{
  "num_hidden_layers": 12,
  "hidden_size": 256,
  "num_attention_heads": 8,
  "num_key_value_heads": 2,
  "head_dim": 32,
  "intermediate_size": 1024,
  "vocab_size": 2879,
  "hidden_act": "swiglu",
  "norm": "rmsnorm",
  "norm_place": "pre",
  "norm_eps": 1e-06,
  "positions": "rope",
  "rope_theta": 10000.0,
  "rope_fraction": 1.0,
  "qk_norm": true,
  "attn_scale": 0.177,
  "bias": "none",
  "tie_word_embeddings": false,
  "parallel_block": false,
  "init": "uniform",
  "init_std_qkv": 0.04,
  "init_std_o": 0.00816,
  "init_std_up": 0.04,
  "init_std_down": 0.00816,
  "optimizer": "muon_variant",
  "learning_rate": 0.0107,
  "lr_mult_o": 1.5,
  "beta1": 0.93,
  "lr_head": 0.00714,
  "warmup_steps": 42,
  "schedule": "wsd",
  "decay_fraction": 0.71,
  "decay_shape": "linear",
  "final_lr_fraction": 0.05,
  "batch_tokens": 65536,
  "max_seq_len": 128,
  "doc_mask": true,
  "train_tokens": 736200000,
  "max_steps": 11234,
  "dataset": "wikipedia_en"
}
MLP neurons of a small language model. Each row is named by its layer, matrix (gate and up: input weights; down: output weights) and neuron, and shows model dimensions 128-255. Each number is 500 + 40 x the weight over its row's rms, rounded and kept within 0 to 999. Numbers have three digits each. A neuron's up and down rows have the sign that makes its largest values positive.
After each neuron's rows is what it responds to, as a language model described it from the Wikipedia text at the highest values.

L7.gate433:503511471487545469524470453547480516511512475490472428457502542519481530454506454524519443457508403481574495563548453503491419578408577485478512418567573506480442481465518472509491500514509490504503556446493499437459553492547514442511454555549543420517481501453502529486549460470514588529511490519468538500484486502513481546502537518495531467452534403446495498510555408561499427477499
L7.up433:506559482536540488555500419531528535448525429515559435524561464542498521498470416431500482474443439496479509572514487449507444466499516509465523496495562528458412490542496426484541417527496448506537520407529464471486540515496470489540460512549486467474527555521433515454463501511503528474477542422552523458539507515499515524456475503537577489418444403517507508439429489578497439502448
L7.down433:470492496511505501482454485519539518512452581469482641457438564495462504480538542502517486436507525434457409454498442558515490469578463474521408478513494498505497498503467569454513550509494442535503468563470469504569530509482508567466563485500470480497538426536523505506452535488448535550550524548522443513550533499551553474504498503473546573486442541519539529480421530498471565540484
Responds to: Personal name completion

L5.gate253:506507499489558504513482500572545510488491461432455456481474481511511485548441489540564496480452528496513594554524495525425491438521477501542531474500579509441482479496535451500563515551419492482486457431518452464489470524473502519521478517589445340516414546536568550516506476550481522489487515457488514495506452507533492495465525524498474528493418478492547513592540488473554475497562
L5.up253:583428469462483479532553479528537504506488420485495441536472506520511517494550550495480499443443488523524528494531524508467552532514484549510399539494503595513464471543418482522515532535557471453496479449477527585475504426538511483469477495442493508528481543505512458455492548519502444484508477522497502491472476509457465452537472498550476531522523538444519439471507515514559429492535
L5.down253:445434501500535440551469483473436528507504525539543397485477525418501565475542526461506505447491496487554504484510542499496565587544501507456436479511471514505499524554499455495485547524583518487483543552449500521453535476468484439534555455448459621461493491507460474486466507501514507464514420488544487538502501529546516518540533512485501471512512572514449465534455507490520499480462
Responds to: Female word-final pieces

L7.gate585:501485482457520501493511528497429444478496499468512457458492465496468506545515451478456539383529520507571457452561534494493547498478444503512527466399491475594468456532501541510495573527497523461480511510468589528517527537529425569534572455497523538481579503523515483498522558487530493558448481532467479472491561502482507407515576595607529539571426508493541452527496397563459477523569
L7.up585:502478481545469556477484554450476469478488573484552480509498531537523496452452419382531440543472514507509529492516574458485505473447490572500492475480479450499553394484445524458491524435564485564452564507492503492544507495467502446501494531508593493456538412512454568501531513580480452495488472439463523452626471491459439494527411492507505515437463500518489498483489531468555502466480
L7.down585:498459495469524497431482497535458446545495509497511516505465470506521465517442467496468476572458539519500552484458549532579500548521469575534467543531571445534505467496531535586497507497484552514546524514518479564510490495495455518464517505505440492564516470537516466473495420490562483579570556426521471512612483554405497545452559493502565525417482552599477447464511521501530500475544
Responds to: Mid-word foreign name pieces

L4.gate159:482516494544551522536498462518456492499446505479456546536515554482450545439513576544505439504494455446552525485508486517463464503548510429449384488472590532476490496480480480509525555568473537531520532500469497488503523488498489561431592494472478445534563501518550457514539434503526574455459504500523503454480566550575481513508434482504536558516575573549453515459542479508497429543407
L4.up159:494573472489497525498460507520500486476499459437479500441532509562503522484469565600523425494472560446542471508550471497483501504502464546477434502499488537476500590565492494474524533503527482433384508513593490539400496544495465427525577544521452509578470587552523503443491578509443563455441455454517536432481454506531451550533457440430567531513431534502573517553535499517466449555528
L4.down159:494471533523530447546499457531475403502513511510437475485513574516522538496468462536504493567446485475471611517522520586534567481477425466462491526482557505490446517492494559493470495560477544477480493536522424523559545463494440436541503466483580483508504571458525561476502457497546483540503454534463500546512520465463477513552485538552506484491545582485506484508480539491536467407389
Responds to: First-name ending pieces

L5.gate97:424519529494541518394513512528433595503511519522499514533488485516499525483512548507466522490519402497477450444501425508490472478489482512537541432580536543496605421590502541482569486475412514524610507478406544506406455459496548415435496496539528475496521500538506518494459490477518519501502456471532460551492478491560490541522569447507485496479473523483489503551488449511431559501552
L5.up97:422489502504441458496489449454447546542537479503534542510431528538451430558484478429534478512473478473500452408500529455543444585447509481451522489556535497412561480529589533448516531492423522454496466454415572497483534502493559559481519527483523486513514525501514541482425394440504410564537467433473507483507527512474399530540483424462466553572527481555480498529476538469458468536503
L5.down97:444523546535449444440438559495578477432542454457483504439492494495568475499492387492520494511558496509510473516532487502475526568438496574465477500465585448442509506486519488484421556497493453496496511495399451544506526491445419561480485517505469491506439487435525507563531483535520428451465438462441481506533423556498487551482507531501461448473474450567522591525507498425509495506437
Responds to: Predictable mid-phrase continuations

L5.gate792:450571414511550512444471527480499482574509538451558458508495524521562504493488515504539447465536482450443504508486494548548539501532520597530514481522463562547494577508504485515559492502519509561426521523447472496493431470531431529591506542515569392468498521477506537495479538492552493388523553454501493498480521477492482506493532499491515410490510418494517487519514506539486483552492
L5.up792:538551505528507487460509563425534492559491519533518527528621553480481457476478466540497533549568464530493506475437543530475547514546497543511519461472431519510557522526451533429493432447566461544447488476525493446559480521523507517577467498517478464458494539489432507455475482473558640494497536491569449565440536534460556478583430510565559507482494528485483440494449400547535545493492
L5.down792:540496453507460481517496527522465484515575565489540512513478544510507469466489476548463468491509512541461496509507528439535485563515494536502538537570526518453443558489493559447486505460528427561479480575548581511497508479498549557435525563459487493557533454523504477536454572545580562468505508483468466495500549549530548543463520409557489530509519461549469480534489408497549540490526
Responds to: Mid-word pieces in tables

L4.gate42:509484593543488492498463464501480452499533449452490489488479427505531459546488494483529447523488559475544508522451456510481478533507492557495517497520458554499496540495457495521529463474547484463499516502500448508466550397417517558615546473511540492550401466462458485495480486505526552488560474510503490543478433494384532480493573455397496466443453475577533558471532577542552516554413
L4.up42:552492561401476482513552512472482517468481543495498510473461417506487548522490436564456487567387521557483592511481472470480436485471444486504514517451473584519477517425533529473524498516508591491426530512575452404458488522496513508500447548540510501476513554532513561526486464517521515454500496453414544499540451430496496480455485512472501488478544439577497533491483479431536622530468
L4.down42:455540463445460545513469526534486546463500501587567503516485485573504530461503533460496519486477486487499411390531507481485468512472519496527431482452471589482425482494494525434541454482462558557459431542465512573497430515508543475473426566494540495407539489496471453494500473540536493513476490574464478536512486492531500548513480505521426471508487528476486449447542525523548507542473
Responds to: Colon after labels

L7.gate600:471467528491430486462487421524481524526505466552501511496523492534514511538529491489487518512554539511467547508495403421501505507484494437530468510538448484486560520449491520445492516512468465498576476490442534506481568486465443462486503459462508492503449494490509490494513479509529490522521534470494549512492500539505524531586437527509513584439474560554527467520529472522511526537457
L7.up600:491492538514525514500463526544504445465528466510520518426496449598583396471448448441522502513528476482405458436594428519443495479504557514478499472489506610466524592507497484551495559512541429583489514513432519530463485492515473511549486530475495557440520501521508500516535451540452499476506447520517489435518412531544456597466464545450476452485483570511500480534505498520477538510510
L7.down600:460450528514431448480484501516524418475499563545505454518533514526484502468517473444505525564477448486452493466507491469478533428446529455504479478495497449472543472487506534485532434400582474499492550491549549449511475493479565484529562534509525506502578525555467440434451513476529518502447541417485457438526587505557425510538526540480540565507543515488481535497478532532445510484508
Responds to: Relational prepositions after nouns

L4.gate427:528496474509518509519453541546511558470503534452539507570402504501419429507536541481451512459459409415542479508480544482436542531523539466565503479533492467507538442441505474532522434539500508535565523513453576502527493389521545480527484501532509495505509555518523438428521541548528506511472550442446460472450508471491439523512551430568497459516499505474529505534446482458499502522484
L4.up427:521457544559507460499600472533497540536539524506542485539495559518482546530496481526466514493526488457468550451504514515449495409523506456493500498452498534483485489524483454537504459515484390515508520531485468541497445498480546532492546537447465494499545525496500481426513460468446481460485536544425556505480507453445473616522456576458470410514373454490467516423539590550480494502530
L4.down427:459532458432484519526476478538512503524536435545500457502480490470464505498547501444512502505511469477513505461567470530474513526485471488432496517518482611441524523494558514510440536488422464473493499463512553492480541461516539500492522589448579503515542497471558496492472520494490539555495476539454447458400581438498406501490534489579461517397447420482508494486482496475474554442523
Responds to: Partitive "of" after quantities